Part of a small language model's weights: 12.6M parameters, 6395 steps.
MLP neurons of a small language model. Each row is named by its layer, matrix (gate and up: input weights; down: output weights) and neuron, and shows model dimensions 112-239. Each number is 500 + 40 x the weight over its row's rms, rounded and kept within 0 to 999. Numbers have three digits each. A neuron's up and down rows have the sign that makes its largest values positive.
After each neuron's rows, "fires on" lists the tokens most often at its 100 highest values on Wikipedia text that the model never trained on.

L7.gate97:490511478505570501482523466494529513475523473456579519506514491598476468474467519492516438523412392498494480504458527492551510501528532470519490535459433463437520488479515464452526457511526492537527536531458484525551505552556519508515482456516616486453532524558503565567471525484527497475521488634489555498451504515542480517495419451545502524477477521492459486484519433563515523540448
L7.up97:448495576533473462430493458484432490386508497467523502516539490494542510421478541467479490498527510503506503429435470515467485483514415461517441469510471547528489501549483561449451517480475506420484472494546537470532474500543537555483479500505558472478504532494497554466469488479494552501426471436452567544524468490450567537482528478573545455499469521506423440500495493598466495547469
L7.down97:472508513494476494502518475510511508492497455533447538517547480519503537467456485520443439448452475530522563511544430518579504533515510545479487508435571453419469515461525563457596581450476484529511529485486549537494519449464449514614458514422541467468509490534501486545545514499544500453531513542495465561570521528572557494588509539497472540468488488397489508473469476530516517447470
fires on: " br", "g", "ph", "c", "m", " par"

L2.gate509:528443457444481464574429444595479506573528523565499452523443499463474444485512526471472524454456492517560445550508495552514562481460447498497467545507543510497534547439500522498477572544426522463498436501525515525436525457457505441508497475501455474566455490509509538545559461566553490515473463409529518580521481581455553515486469492537586492480433554523445472504470457498460529472517
L2.up509:480533506521499538524522435416491550556480506491501503469489567533494538505508490421488469455495480418502475473552488484463460460438521599481502512585530479455521476497550458486450518460492471540489472522546479517535581475418464464505457488558543528439511485484465541479498518451529560437556490558505521471538523500513593498573543505464489430412437427436432532439470495549526455558465
L2.down509:488556562604458561419487553465516513509497514524517563490551539524518471488539543547495476496501525504459588483538534477539470518430572530491491483485448502499537435529502516456580423533540459546462502481546504502490489538508498518410475515505543533529477471529506487506423460426471525503472556601462526458490492462480461386438552477492454471487555512471517502423477535483528467500502
fires on: "y", "er", "ing", "en", "es", "s"

L3.gate154:510441570456543541521477469540527500507569550504486541485487519518439458449467424488452480462457540540487517499507550484512490455449529520492406490555466467495543521490527531497464571518526465508482516568522513486515525496489467537556466542503494570460571573494571489444530562480550477575438487523469515468397482451458530530504546502488480490484525503536507486423527460498505558528472
L3.up154:558444553483540499479486426557514432505524512525415539520526462529510482481549498524475512448410478543505486482496528507523524478496504519570400520439507580515572481414511563493492543543565488510503474506585539520483482531468377528499492465592522593521467451555435446521525529481543480527480468531471454554462436480534515569500531568511516476526537389501528554535472449429561559493496
L3.down154:496485514523562433467572502501427482465466489448485524489548504492613506476585515554482540578446457500534461570499479555478492545566505578489506499435552534551504475431509471409482499440578499467561557455424575501455468461484498518477578456531511448474415476465389497566468482462471564440542492470510489498566484539586517523481483516563494497512527444515460474534517485456478491551567
fires on: "z", "The", "\n\n", "As", "\n", "It"

L7.gate596:440505450516477447457454511459487564471522602522536524522530493515474537435498512534512465512505500510487469497466515536526537559515506542506541533531460480527441469446500523552506501501464501447518462467530495524481439523461502436493496481511531523523520524501482555461498531572539400457520437545454478473511543488460474432495459496483517458500472504529499481452447512532514543528482
L7.up596:465492556494559430463479526547483529528557547461524471543479500473434482465474558560448503487479536455486501465550555464479478451541497529414470495565511499475524523487473533504486493482505526537502535564574524569433512529530455517484444409387536543497536462548470474460558511488465482486483469560489425530423532456430505497490489542452525447463546483549507510488479515531431404490491
L7.down596:516518479491488500485533479493469457458484525539476496476552489436462606470475486531558507522460536497551441558489511503549550505559560471454492516516519492505490451593426537419574539498520543475483489525504570503569552533517488513574467506413573449386556497475518546523510460521536511491517509477549482533461542431468434570464497511507556452470481523515438510509528527535532480403466
fires on: " and", "ical", "al", " in", "s and"

L7.gate368:515555494458533407510489487543535546483473526565490480525442531467501473531528487542478508489548474459450468430495447489493538498494456476494461438503561480488521498482465450500529437516541494476516549435491563482543500515440527463495465570507504524466520524463607472516512552534466353561487494470452471502549415534527408469443489518523467468546416536485476562460421499482513577446490
L7.up368:489476534483514478464541433524482453548588489532452498578423499557566415511540509496506444518527512473496483512461489523547482461459396465538543460536529601543511558472520545501548454544492468563526456522529559513495492477539512531499459602497463495526497469496480459468491506597466506510540561461528456535466479501544565553525514529499481569545509559414558486605490456529481542512451
L7.down368:463520403494422520450453427603513504453496490545462513525497493481460595534489515469486517520489547511436480507522476506533489457459495476507491438537518525453502498514563503526492422433530585411529505510494497448490560556520466492597560457499453481488487549492572453541504487535529499553453475500514502476504498461483459457486468523514467516573385503567499506487470486487536503477481
fires on: "\n\n", " ", "B", ":", ": "

L6.gate452:537480489437552518560531562499530433497442541440485541436496416488578494462454509563484459461452478482461552569529516502541479451552456475537524515508521482523483538476539469495525523476426531496514450516510500429525531434518487488487506449536434506545569431507486542568471451492504464521483570550465483614513499487528546516510518441474521555545449546581452463546590493508500467479520
L6.up452:531515460515478500531520488502493493520469502482465459494507518405409544523414474524473510479461475461533516553393447434532504445565544546522526499499541504493520581525503523471471491449481489545556449441544507486535498487496435516499572400505487482552461570441452475500499464521507431493472464500478482546472515408510590492510504530550557497513539541480473515536534526481547502570463
L6.down452:460544448549488493570502517509530465458558472505567542456559575509463445509520386484486533514546490478492520474525453467494475481606516556418530526473524490543569453508483480545512462505476526493460527505516504527517554460407522522484560513446483576481519505514485510547520476490614502487461508512486456540476506453456490466530517486437440505471534510536490495491529461523471500513453
fires on: "\n", " of", " and", "e", "l", " other"

L7.gate413:503498476438499523395533490486533506545523554583477536391458460518527573544514483485466518474427401454518490523545460460550505534452571416477495486524465513525483515505499532530514489517465486490479466559527497498529462444459528425474443499518588522485513511576476473503494522516470461586527519532510577407545577483438431482471530540541540471449479623552498454528515462560504431534489
L7.up413:468467520421562463384541503534530483465552523590543540498515529472472581498456456515481420561492418509513493494551432494501492540456488471484471484525492569551431485512482473556500535512451432510479542528492523484497550479460513418477437472478479583439552507499397518471491473548483415550531582499525555449443537482555488442499498506510543502537526543513544443515513479559544536538461
L7.down413:477497492538523560562484457460504462521534493437538459523504467504495462503545518505546493497586626508468504516493547531450480472520505452491475527484529438456516489508501498435485438521517527462563522474559478497498501489539539543535564522501504417541493477481569497528499509484512558465497439447578442617436465480491513534523510469485448527505496456489509583484432522445521456482536
fires on: " No", "\".", ".", "\"", " review"

L2.gate486:509515423481477474509480474548479500500495433544449480472601401463494455488529485518494595494530494494485502523475543452428511503537444502442489564444490456489504476451514413472515460429525546479492492448509504525499585458483494508521527555524522521507470572500506552435492567469421581486505513540476569413463441511484438538502461554476477445514514512423481472512533459522490544495455
L2.up486:500556385491554449474512530463511518469463489521414534541521356503532479505454491531522481504583523534495481450463542482428464528546481523410436631546450443500555493469492488464452444469469480464484441512514526474490532497508481525462460531448517482489490501492519518471459499487427564423512492485498563446538546516423469540482584518579560496499554476421530482454543493429494542468472
L2.down486:511558428531554475554538481445525446502470485512570486460531477473474475488551519484557502470457519492483405545495499506467436517521429556466464509443478502486546454481519421485513458526529469491476496534569535451498539447524532424456492528452510448534503498534566563443555485538538542450575448518541553474485491435476481527486463562482539571506589529477492532427548534423495515449498
fires on: "*", "+", " Stadium", "atch", " cond"

L2.gate651:497536512463451487553527496478491482549539511508441533500447515548483520540465533463552478445442523506601484538513519518431507549488443567420499490514509493476489588521457589577517504606418520532540422519542444475482441501424543545543510485444444442518567517418481563487482490520489396512511446517467485449525492490481516475495545504520547514502443576475473456506506494484479512541535
L2.up651:488490425498484511584455461559439445463551536550480503533521529537518442508464565460551558523510482558550474483508472477539550547492446436429473393465466552530524511615507498515502516591533514461511518555495477529486522500403512486518527502569524464533595500438540494434582499556488429513472489523493530535541478507510513456524477480499528518531501482432475514544470535443481446477620
L2.down651:476468481550497541549494491490496474522511520483476474455495501485543485459493509456476559539454529487502413510548446439519480557464468467475493461422470506463581539519566562448507578534577446454587560522473441532504465534472535510587536486575506471565507482460441559511559576491478483451567459529521499455455435483515411499498477480451511545464443476465466499510426483535509480497490
fires on: "og", " Ag", " Leg", " post", " mag", " km^{"

L2.gate297:482473520463505468562412513571433478488483502481467526518518463506506486506430486516543540518503552515503450577525548567555485572503468494543537485550488484536501524501513477517474464607380506567473513551503472410460509502525520549563444436508517511548569489430459522491517493508459479520516513518398577419451583476537564442395517511459441541414473532478527527437491518532449516473519
L2.up297:417473466448535470536503470546529469534457454514465493519474510489567412465563535492566538441502649537525497480432533481538517523503449466525560583599451421548426489494502502470578471509501445467501557541441491481450521452519458518538470481553467426434528502508566503531434462507538500490496460497500496420527469449428538523439473534429494444483483464507563508492476566468481450501473
L2.down297:514507463451580473516541494523544508452498480533453528535509442488511458488454495453480520473468590552454455500461536510556505511424497468518491477545484510493473463462517448453507566531554530499480539496537524546454530530519502560491510426542484433459504533560493537570445523500510535501528456488512534482505471521477570485471495519463545476488548494417584481477540514516519495420455
fires on: " Sp", " sp", "R", "St", "W", "sp"

L6.gate550:453499606464545510550485420515514492506441510578541538518476560501543506507544521477497488431452535488537460493503493472531470515507539453520508505466488554515456458571502536531495455489540513524507534494545469446499416541517567514475484445515550494546535440502501570406532472468472503480510532514427556519530526490532536454547505511453475485540533557494500537554472533484552411536413
L6.up550:492572542439564553535518548504472481538493551428444530497497528494515477499473477508567459470500552565527506484515586499393521507500527572527542515518492493460456557426515501532535527487570505504538489464581458513462563535499510487425425470545528513585462508569483542496500512529519579530563554576480503491479498494586528468510553534514527492454524508513501525548548434542487529483482
L6.down550:429564521481483526531517472499600500492509416565453576543494589445539466515474535463457551529456533486565420521482538463477477625476480442505496524457415516487434539538540533537519567498495526428529476512518529502495543524533557477480512524505529434514517487495436557475519511560476471541571430469488522519467571467560513565455536450492414499536530479507554486496537487507520492505494
fires on: " sp", "sp", " V", "v", " Sp", "p"

L2.gate329:550515434389501504539505508528464448474557443460533467508530507533517462508473522524514463560553472545479521443484500507461524520521515474421560523518496517451461495520457547514524476488475565487475437481501487518514536470518429497550471523515528450466527452482477487411509552552541509465434497492567510493545494589546521443516491556566543441503543484495473472417486481523538499532464
L2.up329:527485410444480505546542521527449418455484466525462537458479457510472494493457515520496510504504504530490632488485441502549521552514523481508601501487467498470552479475497527543546456486513518481512462548453436511472578529463491494484458528505533471570524485507475482500459475423395443501499509538528541528524509566514496528423547533556481394476563505466518470461531474450469522516544
L2.down329:480486511479524517496533537541390464487497469472520501582509488504490519548475492556513475481472492522446531585496468546481470488493423541505521533523441479474502465421512525512489462525588497448503482489482525493428507470616448453604476499458564480481490485469509534441466480478518454424559434527505488482544534565519488492493534478552500490551518481535501506479511477513480469532500
fires on: "*", " cond", "ald", " Christ", " exc", "idd"

L3.gate696:555494443491521486431553478495517497485504522457393557577430473509559574482559517509514502489513424522573455547483527457530537596467485508487496521478491536451449473482504448459479469429483480457463495449505534498508478533511487462466508469491528517435509508531476540501471485474456519521468533503416502542520474508446445548487543478547563465480495520511544548518471476591439446432506
L3.up696:453484489461484519467464464520553563434569575526440557508449454496496499518518466539505469516527577478575554581477479486568500505513476497549514502551536448442469469485508504564564516546523510530467519526507507530419566526496479505487554504478494503476478547544536542514504515548489500519444526470423450512532575470588485493501460536495472531512498587563496474430534492587479498456564
L3.down696:502460495544530482467504472461507465480489510621488522518477441495466442517482448502450527453428470469443508523540564519479451517528440534559523503420501533545536492535552480408516469502537502514526444493485499534479472534559538460511534423563503533485432493445489467509409510407480493400536485546468454538498538448470460540535522466511583509485504396451478555497519441514500460512526
fires on: "/", "-C", "-P", "-N", "-D"

L3.gate162:597595443528492450426554472493536528538577605500468533537478544538569480471439540451530454445485473480470539473493429508515517495471507467486461517571484472533457508467493496438479466477510529514538505516573395495477592580512498503517461425514548524512527513433514516535521541529459463499448550514449497498446465491517470486492479468460443492452484519461537575455494515483526486577557
L3.up162:561534584466508534424584431459431517513407544492472479552547418469469469487515453487494515504535574539540536494543495493426533528455477483529455462456520508543436552456464486524572461393496505489471474470543491475522586496451486504535560532445492494428504547473508454533478472516439511513464544487448488481533449498527506552540491538505436473533425469562494495489484515508547558527499
L3.down162:503471557493553520527501427573513543541459497568425479504475468487485522508495466477523512551481493538508394511527464505471437490498515513441526573449535448464585435483527488512486539505507471500490516590489511502476471528546464511439502531492509479451455527464463435536537511463498470511512544425512471518444468539544495481627497479530477567604493439512491465593504548509440560480453
fires on: "\n\n", "d", "o", "c", " has", "de"

L2.gate566:476503579476513453470492478482457487517462534551451562548437445515451560591486555481521451470461433529498464497515468540521533486539471527441433518556415458479436516520500505615491452460491488502535437527453554470494456458482494564492495526542445479520499505541491489508556530476445465504428516534549484515533529439544412487473491491478508481549532501419439485494561533535532516501486
L2.up566:483549512521458550553516543442512507552520466502486539449450489546488501489506524484474452564488561470578550497493488493495489522552521510508536558480406467458514502538570470473455412479536497516543458492512549433471433452476533562546491497528480507455469583546462549509500528437468456521461487463554451582450461495482432476478466497548490457440508495544513514462536459493487474495495
L2.down566:532555517450487494558497526409500479542492514516469548486461449505529485520475516468440441554532475454554544492453525504477498501586486519467520510538424465476427453480567496507556439512487488503515481486446526517463462455463455482579478418538488480519433504565508534530557475458470477479465483483545443528443441412515411473507446483508533467509491492424440519472573508526473481451545
fires on: "ö", "ă", "ú", "ō", "ā", "ä"

L3.gate444:507573547594475537561460533444500537487580545509436529493535553452520501514441470523481514580537534498495540501510527473503531533495446510504525494514478491497501478527498441530503528507558395509460455523566489483548481467514522484527542545482520491555497580479560491452514459527535521510520546429585534478554529550489494432433512488501556409516507539481450480457581575521549537573478
L3.up444:537528517563464447566469514492510502570500478508492544496462492495521484395569514443477527491481460469493540503465519469536447430511496435460434513409494552496497464438469439544515562519509393501492503522471492522519553452466464426502471518527544494516439515544532520540490551471437484539480497441594505471538495482566422467487515492509527477456498513495461541529586565508469446520443
L3.down444:515486428452554520532496497471531565531514523457472526574467456535543509427497527491504493521461501555457501504555478442546477509490560465515518568451541561612533415490459466487483495489486490565556519484496522549550493520495505419488467535552520527464499490483514526535473425479480553539464472451602487434548446515530484574523469510545549508385507501533514571492547454488509469529483
fires on: "\n\n", "ant", "ron", " |  |  |  |", "70"

L7.gate102:485503496452513535469567464528592560552461509491514522437469455574511541545533487509505441520440494483448531546507466453490542547506472495500452531506554489567485565550519469499592516453450560471501496438504552526475548505491462459565442455472567506458543450407491449569479510487487582495475453515416534549423486502459530494469538530521531538533498538476520525568474503488553557476540
L7.up102:538488501495475447490463468487508485532453484478515521508512521474488457558497458488530479541541471462553578401467468550438507510494538562511509523604641498426477507571511495543508609523439452525454480516487489520475492464493480595483494449527520528483562568501386502562445506437460460536479457501511464466459469462501515490538458551463484546557478529505561519483513417562530516516491
L7.down102:504478476516458507516465477548491452493525453550520518524528432532489521519519481455565509478510554515481488499503542504543478485531547535529497464513429463500539492442554506542509495548501498422551467508492510471507568514528513462402516468534510507434405537534462486589534509394488500462545457545558486549550506556535489518446509475538492529472523517477593495514451579489517448519523
fires on: " ", " c", " of "

L3.gate398:488508511431505497438520483461497461529504524519538496534525456462486463481512537450551523501557509443514447516454465513491489449404558447436512568497487481567517505474512443460560463436566530559524500452478535555434484579487473541508540474499491474464537478458492477375467469405434543536517491517528415508463440517489465527513469541533541441535401437509509467446531498516497435587432
L3.up398:553510488519548504443530512509474494496373557472490513494547474497486489498513537487547506526503473497531475480463431475506538484447518474539442534537506516535542512461465492480459435439560471498518487506484550496496477597467530580455397540480465454467480524410566436453492432513459540508496543449488443489536470485459470544568481540457460463545527471497558481481539447519507493524443
L3.down398:484478546497523526469505458548532563443486535503502526517523427421502512534486493503553501521526486471539447541493468519518559453396475519486507597546498563490551506494482450423510548502536453469439507481570495494438508540516518518495483462598443418511511502466529505502519488488553501511527524503474484480470467551513518483575536524552445442499504542573555508517527548492460400536417
fires on: " ad", "d", "o", " Ad", " Co"

L2.gate474:498486509496504541540489524417478537449433490516514462463527517452457518495439592436503559479486493466548537452560456503514497529465538513567474528529504489456484394450547463536537444522417632453533494455506458461478550543454505529555596535487506502563478550528423596521543539502489494502462505500551480543493527533517527436481564489508456473470470513518461526520551550486510524522439
L2.up474:530530481483512514495575516412489506469479434454505542475556482499472446567474478524465488495546554454538582483550499505523478471497566498568480453519450474559550478485542477514472472490522448527522542547485436486545491508526499545530597601481459442501470500528535487550486516482502454532511502534540549548509560509485610536512433573488459471588514463502523523505512510526472494402504
L2.down474:563495453524499504558461454582515525494484475407561428524586547485462549413512469558493472598402505488529509528450493491473481510480481486463564511479532460541473509515508575513460505475505420465509512474454570502567533508523500493440461465475568542460518471481469455496506505479503450488616481490465524532456451461546464497536491558492521528466471447430478472411535461523451501450495
fires on: " club", "ed", "0", " side"

L2.gate328:502488478458531433528448452477610484493493516481476502442546479524517479532496519539457507475494516420493579491501597446521491503531515514550541529547405527503449510508494527470437494541460489546521499508513485470429438490492560505555446463429479568494474516524489491456509461482445467526540528561501484459529456435481493482484475515497532492514487495486451495439451504518426588491456
L2.up328:516467526523458389497447490415539479455560484463546571523452464519567529456485454535477508500491523461508546492486572491506471456548532522548602520576458491486445523487452481529526560525543539516502522509546520477494425508486501465538482559459435561461419485467448469491478447490467601560533506518529477542489430497442497470495466561525517558478514498528488437423464521459531556503544
L2.down328:573549478555535467463513475371542466512566519492448503478509490438546477448461480484490502429430544453523479564508559366492476477483485409464488540495526542542563520481549490534532503479510498501583539432475456489508439496453499479494487562426455549458486519441488468491455456454411564557603491552510482501534453495515517530560509501504515505516567560465566469505393461522490526528463
fires on: " ed", " writ", " art", " Art", "rit", " publ"

L2.gate268:480471433463489482522480510535519538582460528527468532515527497526512567490523486523508487512452438525539433568475507522621407490574468498486493463541499530469468492464435531509504564474468459514472448478538507500449473514494497491510471483538477486577462517568549513518392537512447481608440557511513526523462504564548501492526488500481581406492487510512552479457487451482514511540561
L2.up268:446511462499465505408536517511503501510469576513512539447510433457537539492565499465485447426516394543540478517546460603558494549458512539490467460536511514511493551495516434513537502429510492467496507524564446461500475495525524510557481435469521460580524509492443490521488516487443413534493465547470527513473519550480589504523547461521485480526439422559474477520545493568447506505559
L2.down268:523526458514508513475470548484558516454534501531519467448463518489449434520471539517519527471557534524498517453487471424532575497504613525493427473477475470575489509528500504525492455465436486472526526475530546602477468487482454498485497556458506500432467473494478480552490475464523467461532481508489451498493497448507454480483481511542524545540447470447489574472474562496542511513458
fires on: "ing", "s", "ied", "=", "osition"

L2.gate558:503482564468519523506577599498465517546455581527493551469493457506538494497456484507499462518508556518550396564574485496557579544587459425500538529498567553493395519482556515550577466508510502491478449500498508480495499449447571482537569466563554469536489522488427462511481554465495491540480515603501455488534510509514577520470522486490484499528496571520518543476455510518461485526471
L2.up558:442419498431586512503499486528542549497470457455537589530474390447387527543405461558446494401519523522524504450494448543576492530543513449512478514503490514487489504518513467454502535499565532505571499554446521450507442581478502555418520461449513514508517563462477442516473505434522528472505521591481482513499479518481586498482563430561439528477514517521461461515524442473525506536483
L2.down558:443490433519485501494475569537576491434442457556446520514447460456398528529455475521501452534434477517511477454536485460529504512535469425508493511444518487537486500480489499503515535509630542514503492541513534466536466502508547547498520505567448493559505501431510538436468467521415572495420484556469476530445505479460569520520548498551542591432524505469472568510435449517480517538501
fires on: " (A", " (B", "B", " (E", " (W"

L2.gate141:502524490447435493600483482484521533463452477507458473544571511444529443522459518502501497494505467546506502525531541453498436538604560573504539471464469522521478552532560459551470501480475506482511529485430510552526509515509470472483499566510553565530572513538576511462507508488540495476449502501523422515475602565472510506490466502502437445513521468439455551547533466524524547507482
L2.up141:552573555530540505490533465563425364533517477505502527489509444449483491438508481531496451507588520416595561486494532615501549514508479506449515533502542454523502466489496543472489578521553490469525486498536474500498488461462466523508557462470471526442524536522500474541506536423439454518553483507482535468539508524494516470506453504485443411544465458476535531567550497462469465497505
L2.down141:520547559483536500455490501547422477512515449507478490509518470493457567489459532497478544536489560516565478534476483516534537431499504485529526504480509470487489505507516473444514539471477460478552475453514454583454522530481447464500606427500484501555541454475530455537444511499501462524478505558531560498472462439517487536477446445508558407591468427562510507478486443483520523548515
fires on: "0", " seen", "al"

L3.gate364:565476447471472527534455540502540486519479511559562458582513591495497468471517492515462537523528522573537548475490492561474553491593451548459565554552413472610502474570497446555441486556514365551458530570497479502485499554568497582505530536508551498507525525534556487490553488600519462493546512519464510522506537482505517470473496500468508486481486542520494447447435462502525519552486
L3.up364:565505464591505433429488538463540535545430488501507514561518571476460469449521479462500571547497488490477513500494445511469540490577431508517557440508442525459547517505533529587462474565421451447493560488483504474547493542531515473490477518537464525426492453518534538521573460576555514477483561533543482493468482431520439426543521567508429410458572571572502484553510518478491486583456
L3.down364:516425485535438462429472532474471499524473483474505502580513500491491531498440477499546479522481420529511472502477465492484529459536492430538602445502490514492591454491528473509456450436424484507499527443414542497465485532522462419414461524517468441452526485514501488549518505537538496463508515608476474510451520509485514585551494542531435547461511480512504456503504546492490474498505
fires on: " family", " station", "ell", " function", " typ", "$"

L2.gate544:440500477455461417529532498529531437522455533529497587480520493520523463488524474549476455511536548478497436549491516477554538481532499527465509508441444413502500488503547543456488482531543523483482467452479529490507525491484531515592492453512511477495527485515487476451455542497495484492516492489547488563443541522490557546529395455564525489435579465471477449459580487526524504539571
L2.up544:566505508483527508494508478457511499531451453474512386375445489580497477516486489406533494472511459464442511465536568524504470508570461534509515532527583587506472488499485529501501538438390450503531447518477540445519485518503547497507433492523515500471501536533431500417489528470488565496463496517504522535526475527481508478530498511483486494495453578512466461517620523498496519526452
L2.down544:466469529432482485479551523470450490544457497539459492435553513492512502515545443515486465450553543460481482500519496523500499477547473499511507447456517470517498480477526544460513508521457482467519453480494542441425477533551471494511509456518522496473562497531449563512524542467502517412536494486460461577479473484480525547512413448531504500460544535489450447465560528517539504529549
fires on: " col", " Cal", " red", " lower", " cur"

L2.gate16:515501529518545495515445522524457562476551565502529474498538466523480445491553427441502562523547518523504521558547503502564476438586415537518409524478477471483525533472438501528545454593470497433429471563492479473589472495550497434455543478543506577493544503545495474542556396542534430503495522509476528536526493387564527448534545576467511462486529450502433538499457508486531504535497
L2.up16:471499548491549473565445460562457493496497539507529483542470551544461476521517543444479531541502571558522509566455481512578510479523469428549525469499434429501518514496479558512494488654490439504462488568553425502573497466519468445564531475481551607448571483492511446502525467543516490530491512496543531489526463430544464473476530494460545484504492532574443515522511494503501532511471
L2.down16:448425500529500499557592501500463505523586554470549557481528513517481452477514433488519534504524483407521539498504471582547463458537518527553571524394478499479532540438469463522491520493567423456518522543509517529463463512532418475529454500503472542502503472449502481492493453525510497528467490440478503541439484465619491440511490555547488426509521455513477453472505479436442505558574
fires on: "ing", "\n", "$", "ish", "3", "\""

L6.gate105:516522517477478542565444507496546536497602497482442498571447545476491451483504527527465498505476518474490494486552562533547432589575544542525592539492514489527501428440460462552490502475489493493445552531461509476479494476563480512559471512515550523518453463496496573518533521558502562469491504490482494496423428498478513426474424513532514487549520514463486468472489541502525483564445
L6.up105:480499574513494500533544460492465523426501527434514466494493474504478543523454452499479485513489483507525501392489495531467542508526577575543438449587475487522477512489526570475479455423482555430460442513454475522391492480534516437458511523461437442483500479560502512503502535474475563466465487524556499599491494498537528575506566551488489478539539577509512427498493497522463583481482
L6.down105:451496497478481501601513588487546546485441445536432451553490431506527495566426557508503545518503519491532514433539519488522525508499588509545570488512487549485537507538578493477484515465488559455482621527439517541445491547470497513480517468491508520492465486440450527475525484566439479421500425529512452445482485517488542493474497453497532464547464449494453520503533453460458461468497
fires on: "\n", "b", "c", "ph", "ig", "d"

L7.gate538:580478523489497470426510572478525551540512539601554539558470477499459526508524514543555556442409501511466536502500437421533472522479501599592460601443514462489485459529587524519550522522506540476540482499511559512515516488526456478441485465489500456544543537443512521467469512511492525511510527525517525455516463520502547537534476494543489402549547441524513533515425545537551482559554
L7.up538:535459467478526547496463403454445482448551510541533496475439526523541552524503514500509446427464527440511555514528456474512505511584498561512498502463523562519460478520486490546536505462489467444499467520385494576458465490456448598503554492497506485494514511482457541498495516404556510520467424491518494508512571504458518537494510528515506472557518506495484440529463538481545527461515
L7.down538:491476482487448524516534529539458515526521493484502492569473559516451550479490366537554530553474551491507485494502460532445481574568427519483458547543528468506599499554469510485510467498515494521422432448543449539499440524507507474436472528489468463466495482466449563526467498500502472466479542521545496481531535501478521555500500500513518455450502563470498528518491565471510465502477
fires on: " '", " ", " on ", "=", " /", " of "

L3.gate441:460492524545439513504553530524465501525479544519461497532534468515513443470520468516484522410508514469488555446430441450523505543527548522478438466508517459488525471555520540532470507463656443592442457482450470460509528507511499587504521487506518554529476502491560515495516516523496480518529532556510512474395509512572459459457532526440523443563537591495552512453502495481531493509515
L3.up441:527498561452510520569499511565505497547519500441512494421502472556459458508525527515448435504546481511472497505545482514521534526486454502455423457499510521451545511479476471531506546466470444524468498498539476497404477463456533508494493578465442467547470512512599494490435481470476464491484552492531469528418612519513533455447467503461523464503481546462488517469480506523554456536548
L3.down441:522483536547537492512449510483560506521485508466508469452556504582481431490539500575486532529561485491507548408494501503483478515525469500461495536526503468444428510477467504512557488476491452542532501486544512451548516522470494549517470550456461448493471537499539441458535552459564467562419585420472499465489422557546479512409545480406525538487453492417584486486469541472529541560485
fires on: "\n\n"

L2.gate37:527504467548478547460517512529509499486481555513505519489437464570541453529515498548536494472477524451488444471504571517521434463480467487460522532488481580489474473528535397503533498523535496435523450503552494446472435403519550403505530473501468519504432455474444520476487462455497472486542473475539499450582560465464537559540469488521482501481471437497533530470394498545545455461501
L2.up37:513494509536502511456450528498539469515427490530549543577466417554515553541509465528493502450532488464542488514462537485572481532490475512559527587550478506579458523529573458579472512590513473501517479536536434474505508462475561468444416463494521547559438451469489477458465482456449461452488464465544448453466495507512546566592486515543451506432550587473507520465452502480519522485526
L2.down37:495509587448469522458518457527549515477491513538575499529530497507503559400498527531484518477521480523506509538500451437536525455576469527500445486447556475508519566547476531484464502499451468466472457537449462552557488505454418510518510565521482475430633476516564471545540510539522474473474521503403525492508479541426528499472572555464480485558465472466501499498508485513538498530508
fires on: "ations", "ities", "itions", "ors", "ue"

L6.gate123:503523547440458570494566488475503487546459456546509536467460540472471549512525519483459421474501537503478584524471529542448523518475534618521592506501531534493537513519412488519510484458544451487564485439506522512590482537430468481466529460538484498464527509436563506560452524472482442504503491570548519541517526497484575468541544533545481537500519479511451478564594473567469454482517
L6.up123:471520448468571408562480540514521498540453533509467537592586595511462582481555503484490523576451547480476514569576499495460533468513554515515493473501480571429551490478474521423525477475481433480497512394525525460548510565480458455494544511495435542522462479516440508485489592568452498487515506550470460538553525502523567496497488554534513485540508463485554519550487523555458482487562
L6.down123:563511484514565428568512470519493484530575507566486547487510497497418467474531508493510464461483511487474468536507513565539483540427547520444471630511473541531475528531496473453503481460525470467582478506548551505514518576415441498501447590472481522508479459398544534472582494558485422476572481586504480472460475482535515482443468519562602517509459437562511444436505516425471484425489
fires on: "le", "E", "e", "- E", ": E", "l"

L3.gate188:552512484563447532511499476437522510406539479485560477466537509512540480498504481483524507535431534474454445543508495498483405457460552520514548542526511509571540466463533522497577537482508530460518571533529506491472501506533500443489502495512468447482506552488493484607531495451518452498500490526552467509513508443508542506459593516552552479362411499559531482588465569478513517443554
L3.up188:530548502537470517446515545476529529513523432487519511594516512564482541514475483512489529471504445515462447507520493517458485514470502529477406499466561491462460540490503473534566538418506451430524481499508478477509506469573523441520515526463568547512546445540493518524453483534444499502491540489553488518492458448463497495466461526525492522542432483548515530475493519507499432458480
L3.down188:508473495586431533529489525485547461553501442492552549494534570517554510574478530472514461483543573472467557490498597494499498480445535532460526464467503510525543568490510440486487510492515523519534489565491534407448455522506536536462493539533530472521508481505505442502553522534504531517543406484500520515475481525462563570547500540502490489471510476479552540514491449550509483546538
fires on: " | ", ") |", ") | ", ")", " |"